{
  "n_layer": 12,
  "d_model": 768,
  "n_head": 9,
  "n_kv_head": 9,
  "head_dim": 128,
  "d_mlp": 1536,
  "vocab_size": 32768,
  "activation": "swiglu",
  "norm": "rmsnorm",
  "norm_place": "pre",
  "norm_eps": 1e-05,
  "positions": "rope",
  "rope_base": 10000.0,
  "rope_fraction": 1.0,
  "qk_norm": false,
  "attn_scale": 0.0884,
  "bias": "none",
  "tie_embeddings": false,
  "parallel_block": false,
  "init": "orth",
  "init_std_qkv": 0.0178,
  "init_std_o": 0.0145,
  "init_std_up": 0.0178,
  "init_std_down": 0.0,
  "optimizer": "muon",
  "lr": 0.00115,
  "lr_mult_o": 2.0,
  "lr_mult_down": 2.0,
  "beta1": 0.95,
  "lr_head": 0.0053,
  "grad_clip": 2.0,
  "warmup_steps": 200,
  "schedule": "wsd",
  "decay_fraction": 1.0,
  "decay_shape": "pow",
  "final_lr_fraction": 0.0,
  "batch_tokens": 131072,
  "seq_len": 2048,
  "doc_mask": false,
  "train_tokens": 880800000,
  "steps": 6720,
  "dataset": "wikipedia_en"
}
MLP neurons of a small language model. Each row is named by its layer, matrix (down: output weights) and neuron, and shows model dimensions 640-767. Each number is 500 + 40 x the weight over its row's rms, rounded and kept within 0 to 999. Numbers have three digits each. A neuron's up and down rows have the sign that makes its largest values positive.
A block is one neuron, or neurons of one layer that tend to fire together. After each block is what it responds to, as a language model described it from the Wikipedia text at the highest values.

L4.down32:518503607494489471443503505483514577517494559442511504505500451591477539529506461487435400411520513526511529426456551492385339535463446492461489465472490496565523516485537529505519504541529472478507541429529520522538470453523503507499507550590488538459506515536458469483548522520446539474486529525456452537539428503493508566575470515467494446528537484461559542528471508547567529482529
L4.down274:560480482483492488606495526469557475509502489534497477501454449518496488479506550553474515532545501528482484555469515471535434449473539493509488488492467447420473544545499507553438455479479498528549497477443467497422430550499510480446529519453507505485480476583515532527433517529464503427470449555519497557497463501469538466482570529485461461485546563554486488496551484589468507510561
L4.down612:397520489487473512497503428502549494480467478483447493524466501483561535441522496520419522594430491452448562490549525458531468493454498544576599491518442460566497480446494531554531441510526520570421438480463468444468529527570418533534446495433454501545429500570451508476484535435560502527533508514423542541467466478528556537571458470520508501583566415485443533500453490496507482574467
L4.down998:546520523430548452580495445514529461526509503458525486428505453474457501504495473523469554490498437487544549465506483502516528470478556552509495502536515492505536535600563526537589588473467510547546497427465498433526538521554531467500533496443521529502577470414532471536514487504450539437506498540475430527482517512455519526524438507527589492525549429567499536526487456507469536559580
Responds to: Hyphen-joined name parts

L9.down250:518481464530523459526484539523452526516561454528511537526529552457507495448456487452517503469450529498542548496397519461470494508532429508482422573511522495489452426501490484452529509480489477494559513524462495482513463551504420461526553522478477562494440550568447443562522512496541484487513474530562498464474453527552441549448506467516492518443591567494455520473455446518511534503554
L9.down534:454423480415474528480551449501533513464554456500467501514479500547548511441459561555529500584567481444549431502490486541429501454510543494508567527491472580503474478492481499504479553484566486509557559382526494480560456514437522499457369499421516408531478551541460513507530515464517582499547522560507546509533473473486501541508496499554419510544453451507474499540501466526491454537503
L9.down970:522541447413448574438508521406472447496490546488520525476540444485549538471478499529473504522575530486514588486447497503511549548448466495567470518503577522470523542566591506493576478416461542548554465475519487565472533480508505466521546545573500558454535456463460500476463483577469568492541483503459484586508446456506504476503497474557507519527478523519599489508488449475584574493480
L9.down1400:456469440525422494527493470529549462504508499518489454465476489456536483462559479476545485481605546451443445494544526512537586526464431501527525458449501475510502494441536461473485532487476534516542464491483529557454494523467503564494245537465481496439437468453446478432535496453554522551495488541447580508542485469466512564461536474529474474450496564497514534519461460533446610489500
Responds to: Year decade digit

L7.down1391:529479494561521478501546513390507491515491495508412462450482443494488563485452546531532463492553505476490517507549480509572525495468540527546504513547507509480528480512544563500470451509459409496469491477476566441530546520552566457489486508442483587469518491488493516545486543468451482527557480524501487473510508480459537510509493477444447485483444580524475507536435465414550500500467
Responds to: Separators after names

L4.down79:523363507522460505485478504490504476548494507534488518474506535442424532512447524522530540531430477547567524434565492495520488498537519495544385464518550489511617577599499497531475589485496487516419496472536483569472564478512563482498500508545517582508403510524435519532497443466539549535530494516484568546481545471504523584458536446545519452496498496438439435557429522520507417497520
L4.down496:495561504569460555528468479427449547537538546561545522456526521428504496473508517548480507499469538540514500504515510524477439406474555534536484507453449493519484516561470523551515450493456531523436460533493471497527531573494565589553503497508463469452419479554563487491524476448517548528545503533544502470515520503523519490523622451465523551502495494549570492386567485448492548536510
L4.down693:491430455522472535489476555519529503491491421527447471474431607503422459579581474487548524541550533451468508542572508488450369571485503477527441476425458467511505509495508523509532531517531491499515475460449476517525516500459471500504485525495517475485472490477475491512505533443560558486528436457506473441496482476515543467519538570589467483482485455494491462506512602485467498531518
L4.down1399:457475562482512495411473530489487508513542525557576457492433599567422501434460539512444433451545508461475604524556494548547579486477422462527462498457464493449523471513516605526471495530453503547530489489468464503464517511528502438505481459539512536473476476470575498512492518512435491529499535492502506467521431516444517501502529453533509502570482532576421520483399537491448508536537
Responds to: Roman numerals and W

L4.down128:512486486471564540479409535500541540519461518444525513470504516528500442505518400539504487448481474450526523524482564562459594484571515519468481536480511407484491580478534479371509530439500526469528520510546525417524548531499504478484515480505553519511496517513524537418502467442529492515480573467527515531492512544486449455529490517569500493547547480416521625518577411500518551438528
L4.down932:511465442534537541469509522540459461514466469521574544562509451481539502523500492521559476484566460523487461583472501394455543493500447495459533500523505534529566536501480486514539383467497520519499444564547555493444500492499542515475374521507495545488490455489494508536477461464497415510503505480496463464487482481459491479553456489568503508501530538571474565509531491467482553541490
L4.down1377:500488483544472552512512506545482536468478455499477497450530500533482469568560492455510441480480537485525560516495486492426407475456491453479406435502470476526509462512498564588433448512643504497506490522498436528449501499405512498490504562482460461560493601496500505563493482500495556533499557506479507557570521409546533497450490499456491488487401516453521488505478510571499481537442
L4.down1381:477447493451522490551505482469433517587462462555495483448468508508525499479552587442545488479580547525502402454493487500566481492584531498540456559546442560524558457512496532552537457501561479486509386457546494538502478522452510520486337504456473511453478503524500469486467489454496457492517497539463527530546422555497492502480501504505492516511444465549483524439479512511546494517475
Responds to: Word-final completing pieces

L7.down638:488547473510493478430350467559572391569524528502464573477539495427452506482420502473474518459442487548445522469478545536568479497491433524464493509576545530477548563445441522481597451517555520540491513484532463530522492472522499550517441532551497507516495540527525429576488567487492500522485497545581515441512455499536509501471452526498544495453489522459544445514504520509474486487505
Responds to: Clause-linking function words

L7.down162:536471530501529532488550424584572541496440542505502427509560490461517510474574495526480459431461503525457514554498544552479461497470481552453481516462511476563451548511533516470471527497485443506416561435583539576551454485512534471478477496495493475415523530536535477502510538535435542551514499516486499479462403603520456441512494566492403535487519551535480436409491446536449517484555
Responds to: Final digit of years

L9.down1026:518439432497502513484477405517371543520451425532433502537488491490435458529515537528526544476499478552500571553513483519557440442570472532540508499483469495505461453521478453480466457459519432587522563561501414470504557418459458526458537532557461560511472484546529503497545557452481563504477483509455535568591530454524444507460578494584510536531518491452500486530503501521525535474511
L9.down1125:572520534474515510583515557521533406547550442529603503453449526475549550453404479487509504448500530532476457462485505587446717478467469485494473501517545522458512577568487461578517512567515535479496447490487476495495477503525558528559465467448503487517559485474504492477518503488593485478543426506528519456434443471512475411549430515531471451567515525487437561519496531506499481483494
L9.down1129:551472534477452482467469479545521475471452524537530565550536520461543526548525477485452502475566551529499540578542437545499479455497504504525541471476498553584440500522484467570539467394512521488472457603517453558505434555536538455567531525455535511512431524573517523537501487482531500554501538530522470495493436455393437487545506462473529544582508512528513523459518458470556462507514
L9.down1369:543415511487498465521500502527449437511513503448582497545481523508507523484455583520563492535424416512468505464479516515488345494481494632481468491466477521464531438570481509498475480447439537595461459477531611458480505448521569513510482441512538539472444515474471484555532502514534520512406516535538545527547498484440496515498462458583546451525478527494537507508578470552506536501548
Responds to: Foreign word and name endings

L9.down528:530449515517464487505537543442503541480534467506500502493564449542569538484477477607553483477477471531529481474550448495515413462510480445574558505508466498498479522552479515526456531466436506568518469480477492539502526555466436557488561554520551519478436535503510512478518515469505489569527455474526539484453395516595493525455562483567457474588514483511509541501493447481499513509548
L9.down1002:554484480501531567523523500517539485514458555548449480535536486525532465520538503497502488470473505491487514491492489517395437458497528499522517513528518484562497489452474449515470450459518533549456548561523663526497519518508557488545533508444565542558519531561537426524477478523528518445542472475516502528475450489454500545502555506447446527466507486573522388543486530538537491505507
L9.down1158:568489563503501492476521492475497530539529553466522526526503521549488431511511465508504443578560521568510478454526475453482533483475506436474470538449537510590543444493530598492465503637496519480543455496438440510433471513536458522491512476543431506557558630519517528587527571433432568555484590446488506477504434509460504530502529528573538483501498459487454468525485407520468581486489
L9.down1248:524486468509479509548552564508492551535488456432489510455527434448534575497565454483424546495468488545501446544523508497540486497499474571490510442538485473529407550496460475478506501495515492465500505541458495504496469506487532504494509589498504527445448541498514502506529418574520473538539498419522481483539532524521490547469549498486597524464513523479542545485487542522470461413425
Responds to: Word-initial V fragments

L9.down34:596519495425539436514514518441476537521470506545507477497546440528493568481414469487449459504540496485442512546526444503556551551473567486480497475457506486479494512476503459494456554530475501462542473452553430499533487501526505560562466592564513483580507483499483521566564489535491507534493531565501519476480456443522535521540481466451459502479523471495446488462508486461477429552487
L9.down229:443524520573484446479531567537474519490524412611500472463558495533484468522507517462537577475469495508461499487560510513520440540448488557462487494473525505500513528502528550598513526549515587487535537485454504496460477553507512474443356479476519493453509529574508532484482466514522501535474537435503501549534487541588567445535443547515557504435433521489539483488536448525474471539563
L9.down777:477512521455570538576493567500442476501541498508506449474498470505489519509479545588504439505534481459498520480496505505490540483534460482509476529569532499524562528443504501478495467539510431504515531516494465541559493452528450472509452526507534465555500376512583511529488494519444462516480506392525488559516545455508483530542504484503496480467504458509491483500521543461491473503498
L9.down786:488450497486480449507509500521500481480559478462381493548435497492522545480470571473533520488479519524567503506560473522493533507511430470463438509528482524466468456583471443506454529509540398471431506554476390486445465532557483489466316477539457501486495512538467546503530519534511532465511585490535497435521483494524507507525482500430466504478497485436503486470473564537483511552575
Responds to: Sentence-opening adverbial end

L9.down425:462471523526506485444567554513454458548494407499514497516463482484493467438499530498506493406525502462502539554447551461560647494506473471531529593496504505497523503439502515558488459552506495499532541529406502513553472442540602512471630536487489561532409448520525546539502460532544519502490563493527558410489536561498513545491521394479495463533483505416500519469508520559473410526437
L9.down568:473509454554509441402469460567401533516509545489492542517484506586504516493499521516524528517471530549512469488474515510492535432545519510450448475466594529503470517412455527467471543500612456498497494473489412476492593498520510446473577532511586468515480459587425455496444487480600526538506479517461434479431450476545542504428472413441560576434469491505499440503556497525517516444514
L9.down636:540519560542499569510516511412572497489455438461541484471434473498495494544566473460454469439567557495466562434519467538536526521534565562498507579534529494488436495410546519425511493469515489528508517438526445496485544491506444519439446495490538548556539493523475501523427525501473576534533502516468527505457479448517532556461481500451463506540478465545427373426483470481521439523601
L9.down990:551566454550455509497455537503450516536538417546536478472536534488479533514440579514475459502513517528476532456518603479480494438505552506529521440478442497489507535512514495523445487530481492500523513540456502504498505569462419536464547523535586552532494529515503478499467523436517547523420549484468496523539502496485489485431511446514522545471433481509566528466531468525438493523552
Responds to: Before a person's name

L4.down8:444527544521505474548480457486443469497468386497583534426487545483482521500503495571532541441505497513456551561486457527471409450522508489523546544491527406429480530482460534519416524447523488512534562473422464493525516527453562485522479471574521414580525507549474497467510481513450481497548563590477506474477529500533568546469553457511524564474489546485452493426517530553517506492511
L4.down347:570503544469486439512529428477455434459497510532597511516502528477455466504467459527506523566494545524527469487452534534513317501491475492480446425506453453509520463512512445502529500523488486477428514499550513492504516547529498539528642481506473532439499455449526557506480463557460462443531502511530484527504556518462490477498409527477460507467533474475493516520540535543493498490553
L4.down411:515648539527450537481506475446553558517479462467432570532476457475493507496531520509573530474476539420460489492476492504470460536574547455470500497522514499494497545527506501526617523489429505524467468456507440514468562468479474550458507477485450502510515440525557466593445475554443509467511539466448492489437433525531522463473559484460507545570524550519567511531508519551477476550474
L4.down556:514562490454477499541512519469471480508561513487420494461546542527525525514464519468474376531498557484531526466374515549468534469445520551443497497449542428463454457478434439480490569478428466447466474480480504481484465464545514429594547550509462480548546474491509548437537557533524476474559487489541512465467563580468528542518448510547556543504498590549416501472430439454524465547541
Responds to: Second year after a dash

L4.down38:534506512505435499577431535577498446498457558548494521447520484555482476584539464462429572513509451467452469559483497582580659498377529494523524539509594446491518495438471468469476569459532531535486546522518471516466484500512515499514467495526526500497524476531483516522588577490484561502515450498536476468544506514459456569496530472500544460541476584467450511439453432484454478454432
L4.down417:507486557484450531500508483453537470495474483530556577515537518558430550504533459545466477500499498467519444573529493533577571540498492472425506500478544464512501579467477535566498435558552470503473515465580513486453470520491564483503432462526462525431513435466439494515480443509499466464491510438490473506536467518421474497470506543452557478441507479481510527517439528460485523596499
L4.down540:483484489492549507498521480555520451412482508494503484509456478518439438534487510480520515503534499504535501497522524537506599434532429544435483476518540454611470463582501580450485502539528579497480470550499534471475530568559449558404433542471463509503521508514587512500489508467512563471456525522540491482526411496527535476430504502493495457496519495499522481495493531537510491493536
L4.down860:460508501491505573483515525553532541509507528493516538552523558548463470491404491500414524543563508494553460492632525486498502574506478520559537479408534455488582471524484433482495468502532494554512493546459492494535492582466523524521500468546531540498478446437514526461574534553543491457452477484501449460517496442475486498549475543594580503503491487520469524447518455442529451490461
Responds to: Noun-completing word endings

L9.down387:473534564459519477518540528492444510537495542517448441473434492468493457505496548594493582474497513497504465492542484555474517528464435575526461459503491469531446472514443489485542526550534483504576533495473566539530469516449512507516533490499574544529403450481490558524522493470500552435531509555531433449529522551496567531559471500546537538464506438517478511561457555481470441511418
L9.down797:516488462489556560456517444522518500497501495504466452500486529533544563549578463515506513503557499540504428524487460491559497505459490525494479479533504539549525529494490513570464477505482502502485458478500515489526526549500514477494497461498539502514514554556526502414531555474559569523540503472498486441567507470555545534511500515560424476470487504473516500506538532480541489545542
L9.down827:447407445452560521469545539552453497479496520512475487541496481521500485545482497550520490521544488499398550513501535551524595446464441506557534530498453523443463593531532512486516582527476490469510485544505532550568509537507506522434504543494558518567543533511464554446487523540553508535505439528475505501516514523540490469486398508475464544508596493487505567553506488469445499470483
L9.down1278:495474522505494510512524477576559504514556411581526503447482518507426491481517576498465491590468536538491512490533557520430518460525481530471460481546493496488474515521479525520526562503533465498502443538543463431506451498496482572505497566553433446503534504490462528576455412491576506459503528547534493502443475496557477484499471503480481429528464482461575461509449495505484428494493
Responds to: Second number in ranges

L4.down785:470419508442550478472509592511484470520523506397503534440449540512535462478433510443480496490480493435519473523502468475557521437517557515486491454589558512541529505462520455482566525508469477507463463552536572460506485499533469511507318498554537461441554465461469506478485572482495415573515556487508590476474476495467498561523424473533516488478439487466544492497516551525562472503525
L4.down931:449523558505470455540550482450500510557430570526492568475532491483459523508450470465496518447490506484473463570482591574449506525512537460498460488537460491483536446542516503498482565477472420523443462510501534524480488456460520554469423457574452534486486430535497554502548484502510530356460549466471558472480494375517569506440484493483520558451467566516460521510481502536482511486502
L4.down1005:555518530388527536485472473453489567469499488510489569497479566505459450455442542442566572586453467518504533480457528393471447502447514523560486485556528507455523467517527434559399505510502519469491465509548538509524495502534499443517481524493513464570504437560464529489485568538469508411597519502497469480478493546434480525560554450555521510429541488557551498564473519429447501500478
L4.down1403:458503491440516499508477448489472466445511549475477597526593429526547517372408494460462427529521437399510505536472495510557385465507506521518504520452500535505489481532512513518509461517506492467462495480519517536473481502541497485482479498449465568508475535543531523472459444509484517461515532482454568534498599501502460575498474521511560518524498493485511532406516503496464450469490
Responds to: Year third digit

L7.down236:474521543467542518558465463496539492509459434515521490486450513542461481552518506481479503499550552440510515510513505550542484544586467507544450516445531447519505445521470496559598533592515453565527480475531498524447463436508586531508423456535527519511497553568573529396452485538536472487540530440528452535479489505434502518494561523519502449517512524490469450537589486551467505519478
Responds to: Physical appearance descriptions

L9.down1099:530539529487589585517523497471486528492496394488482449526495509532506493535510467460459503514459530486552526554444493532502491534534494500498450499491414488507476441517564515484551494491443495504482505520493470549495539507528541464478567509520558473493522496577558448524471421465479438513522460456532555473494492489525491475516486505513481551463470577511465486498580414506522513482478
L9.down1247:543568482485573450471434492460534484560394536509537521494536515535472523542508405527588493528467617473509542462451492517501465456553514522552531459535476481496544499495499431538497533490562390538465513461509497501499479486484497454489536481525549528494466467499536494506494429524498486534497581543499522443446489526468497496544574545471457503487494501509526515524541492477514471479555
L9.down1313:494465526577482511450517525578546502555512520526550491466464519454450507536540490471497478541413508495503493477519496546501469452496445502476572465566504480527504520526519485426578490482490536572528489617495498440458591464546523439495219478482494420481487485509502515455475454497473521447478515459439548520492477559441488496486482485484516522424483518427512483462495483530455512542531
L9.down1346:499543537511551463460500486504523454547483576515529550522407470512519435563522475545444406504472522458451508459514469429471507577527468447450551551501481554468536548559547496538492551480487521452487481592507513488467496489463519547524487494514448501494541524492503534470535436573457470509423560474564478569489461470444500520552412572548527527451458514538422483515530501544533543461486
Responds to: Abstract head nouns

L7.down269:468542512546511447477417512496591486431453480517552458513527546550530573460445493479509558527513587471491509483533461528511554518470479505514443486529507517503476471543471534451561446475523496492528506496534500526470519512477403528539518488527546439462512458558522463529496492522490546497463464451534507443552512536511484476511489467423504585543525530503504540489474517444501454516499
Responds to: Ordinal and superlative modifiers

L4.down67:440535526452522496550466508571547454477492518467483509501542528513501467496453465477465494471517546442525539505483477516464497547513415521448503491464499522494479472546530561447496469447517535546505539575453480538532451479515457434446591459548545411558477529483487572510532562524499512458486554474505460413513482481483467454559514478467497497518464538497490508531504483488596520511550
L4.down92:501496472510556545425458499511437485517586438477476437551471482491477531493463508496455431441499470520511556579478477478473592513543511449448526485527544416453532483462469541419407495540538524529533435453476406548491491477530459475532364456501518515519522518509512538524439523506541460507467474589498510441489467471500476560478528470480490570488516500500491538538450545525482493386561
L4.down602:509532436505492530512501548507493442568501556488535489529529542531570583512621497450523494489526533533509516491466517454503503454516512491490472482539548497506387513504523423467510530507531529605558498543534529520494511436501460508506503549522486533492461560567503491428520482428409522520500492551441607541499491467501523509533558479543473553509515518506514449513620516510506468481494
L4.down1395:449502510542601496472457487549448470467495524472466454486509473551490565466455454470522463524525515399480489502496445501532568484542485487497470485465527463526446510452537449494485520458476564507510478484512454511450458424560502492498537388503512460513487494484437503506500517552504439540489494533485536464482488487476531507453491469453519539515499513562483475510504489515468487512450
Responds to: Sports results and stats

L4.down13:554428541469536529477478470453528478492556516501506516465509515451501494453467555475534434526473497487546457499488445505448527493555556423553595518522499500563502518475489485486484534500564513488555480477484454515439476475495485474457468447535450521509520528451475431491571462497538516494534577546500548547569486500426531510551547535451554548467424525469485506513531525479561519525466
L4.down296:441499465542509509478516487504497530514485425581513491535439519508539531467511533464472513464475471521496511468498540579461505468450481456535509457455509499515542518444451552478500535480448523487612541503475503512493547549516530577540452497549467494499547531501584462462506519494452488444498472479534518444514498475472424457481504453497496512515537454494526445469450531468422568549538
L4.down854:486524538574563501504491468476480483479519516502499484422496547440516520490511491488572470474452424509532536547495508440474571466477474488582514447500434481514497542437482477492449495495465449544484510514502517490459499548517441514491366525518492488459550538562510525525516564477489450503522473502474477592529564475434547468511612492480570466519505517432469535496552464523436514503468
L4.down1219:489472468503476502489426534506481505509524562493533567608532555448468539476512481476475552517548433479560545411451516519515539535498425512533516464496436492491488449465555449475525549484558466480515610511448447489547520519526545502547487479503527495531512557464531494475553407485491498539492475544447510458495409492478413551578549584526444492469517407549439473492481462504472524546469
Responds to: Mid-word pieces, descriptive science text

L7.down794:523544476473436529619436485595477518501499444503537525543481433585481524546566489484475531520559470542524463671582489510487527494513518516477514397473468472510435437538497492484509543500481483455477528527476504551503539518499471485539388518511537518548568532482502553447517440522433482561539506495454467458473512581481472539494562524485564444449535479515481536507507532535491479589515
Responds to: Activity and process nouns

L7.down702:463488423494490513485546569507503499457539499524536532486491495506510532509563473517477432446497444510562460525475502581453506417489425519490522483515439509455521492488538467480484439468487559502560499542476555470510496487488495557497372541509438441481539469460459590387455516540487501498543563483461536537492561537515527513508529513558529518505514457523501545497527557510555483441505
Responds to: Year digit after "20"

L9.down623:494536456518449611466416518514581455473478492508478493535494505546542571503491463415542485482503452518511476402525506525485452508558492422522485504511430499492550540447498476461508563490494547557470445591512527456499421500424522515440476573498477546485464519505534502582491468558453511439478526540506544545510520525447504501528526506483467529500529467475506483526519503490442483473426
L9.down872:462588515580432463480559475431495495494464607437435522450424407495523467479408517534474452559489531452556475491466461497470540479559455444463507514461497494506481536459479551440508439595508446462487446544451498454497509557464505480501484556490555472470536495465428455465465465514462576512476515555454505525474524485538545474517490495555491380519503582462501501578507409441511468500499
L9.down1103:536495471459569556494464504517565522457517532468433547481440489453502460475488458546572479515487479431415479557561415488510480511414414526511469545547533425502589524509537492485534448500491497526550522528549556506516513513475456484472443504429551515540478514586510452499527438454483501543502471510489521502596511466444516438466555542466535554452495475522543554468480522503524522596529
L9.down1356:522545509498496545462432434565492570474525502493570466460457495473373532500470471400567460458506463514516431517527554549548506457515525537502486540505464483515472489487517462490477467528501463562417451538534469446495484545472537516497461482450545473564578585486456538484525476518545521499526502517505468508525467489536492478520511543530533490425522483431498479521556473439495555563555
Responds to: Size and count numerals

L4.down629:494489500518585442489479599498490501543567478496551523503535523482475459615501491503500505502487483537615457509457524412460474513607528529457493581532567520559541534518557446514546521502436489475430436503458448465508555476535484518520448490500513545502414444487575506448400477483460541484438470478480531507505438528476555498487480491500467539507466477435475529525546500518507539530516
L4.down816:436547492491507488490496502488484490574529554475390461487494479439475467470504555460543559534506475505499514517459557429535507534536508436545501511457519489522540378486471527526489455480487515503515446485466536514471470531499435463460469566516471498526445480525475479573453499525532503530536542519410501559487452507551523447537546495583530524497510491494477556539545528444479434507498
L4.down1161:587488507488555619501505457500527542520567533515529475550439480507506507535457498531509478457444508557465489456492511451517526486562436482492460437541474540456457474465507451504542508420490470477486457527464467474483470483530483555530449441492488467495485503491509484497543506511517536415568511556501484504558456474504509546536523459567497471442576514483435517472494491563534455458435
L4.down1189:508514443498467497507553536423519450455456471515518528468522478487467445475535503455454510449517520549528437479474497502517636473590469458528479428487518426574533573465476476468504503487519488557444538542588484505445542409507441498472446527461472460591527478516492485477501501526500498498468495541467486570517494506457583491453509537425580504551432509476518524468507528540570465410480
Responds to: Causal and concessive connectives

L9.down798:443435493481524482392511561439516516397484478498499506462508464572480447520495517465555533504463506541439460512478519507579603500442472520452473432442543552443517473455467534557498529511496491477461539506535532420507482455503513531485402493477487553499513548493493481494466485537576466495440469406470446448469480558442445539485428510432456457547496509430473449484533504437531511508467
L9.down972:533491531540498423524545380486584547508537487525486455537515466539537518536485495542435534477447458516547456469512439550502645540482477506532467517460531486481554495531512479515554508491477463538470436522549466496487494453534531490501411489528567439523493518551458418458441513622488503534452453458544473476513569519482477480535470515571523480512449512485510477585445508529584516459561
L9.down1256:552520485507481450447539496526447498537550487474469549500523448507545511502533492438479546529512481515458541485524456566529567515530472455445513501500566505460446522499516452450475499446558517487491540516487575480532473519505541488464519516494428495455501511586478566502550567440514487556497479493465498484488529490496579512471502516520488456497559451484534572504451570457477517536544
L9.down1520:550450489452500508473459531456415430540497550542485543590563497525555501519454493455460508506554486494527507449464536504498572530440485454462515486525500482523523484438459488554459590442509480536499425431519486426503439564595455531523415551490498525510485546525495476451488466484458523484519521532551451479505462475490523524519528458475490558524564463464422457523469473497466499464538
Responds to: Year final digits

L9.down323:482539521508565534456473517425542495483569517504553492539482549508499509480556489491557504454489477434472514477466517505523484531495567437508495490481512510441492499474461536459529511518529513432519488539480512498426520481447562495442482443542553553499507536513603495437524522436523445538472522557442498472512524539482484491463573542538505500496567473448526490475480435522482446579526
L9.down481:502433409524554459554509429514467478504531475560504451489521455518470486468516567463498521445524511487558577474494483542479467529533524532540533521515430556551517550507495518553546578521486400521501499542551474512444479551525494454480440473487512527511492502527532537489459489500514473521491533472478442426494446519470527527459456498539447579483421543494503476496488493456488565519455
L9.down731:461502424496491421524516424439518480467475461483543487570458491499528542562455473500562471466488534510544488422539469530472527499520434485506575432539486565546507455493520551535504498498475524530512460502435506551503533533518588570504497550452471516471495524557488526469481494535523479512489503546493519604494537495483538504496503531430488496470470463493488511494424458498566526547508
L9.down1004:493456540466557483417475471496467519505491525521459479496477526489459438529580485532486483427512403466474428393511451472510510451488457499465507525494475448518533526528565505522549478538501543480532518498483475497541504476526516469440541483503480550448469488537590479469485504505468514471500491537450435648568490478503527493490503495542571514517494418463489473482422402459491457492471
Responds to: Ordinal rank and placement tokens

L4.down115:526531515456507469529452480480520504418475511488463544493566457483458528496532501508445442531519437492493470531522497515414547531581450513513519545530446513511476519495466478528543473477428489494495457476633439501467505488519469525522539530466475549502508461482465484548452555501461504559536473474485506506595473549451507491504463469514419481540511517422456548431471541542517515545461
L4.down285:507491470527466538433503513479512472465507379533473441522503479469454481520467533538520503478561570412524451633539523484488552520486495491466559468477414562477503512524485486530516495511514526495524514640513503557524474496456556449437439500578534442540509528569476466486427481457581511456524514487501514497455450481506498544526540470487558431434514548532566512502506518503461473479525
L4.down539:509520436455537489549563441492520397480498520504559478472425474523493455528528464455466493543468570506477466531501534516505548619525447460462490523502594570434520531501538461467432551506478461557405484545561532521503524542493466504487496475444509503554433520500538528492450529419518537508531506512464492491554508479495495471496512504487559495504500541521524508474526533490537429554567
L4.down613:524500518560585582493497416575508472462498447493505448482479452472485477454422553529492549527526510446477513496467500476500511491517544498412513455529465425452486510469448527545490580457552515536563517509588470478528538434483569449547492485596478581449442492482512450496495521486550526571556441563493503445488471526477538519531501480491510435502502510502507545599492480507548525425535
Responds to: Ordinal and sequence modifiers

L7.down983:477500561442510524501404540521529434417470543497547411472444556500506459508557464429543492558462504491522524457464535432510494552521463498448442495546475529500487544517534549476476479447490456532493405466476546456479471519536451464447532456503517513440500485484478557526508511436484486556552533428515468498496396522480423416528515429509504540459509520457491531474514455509522448511514
Responds to: Digits in year ranges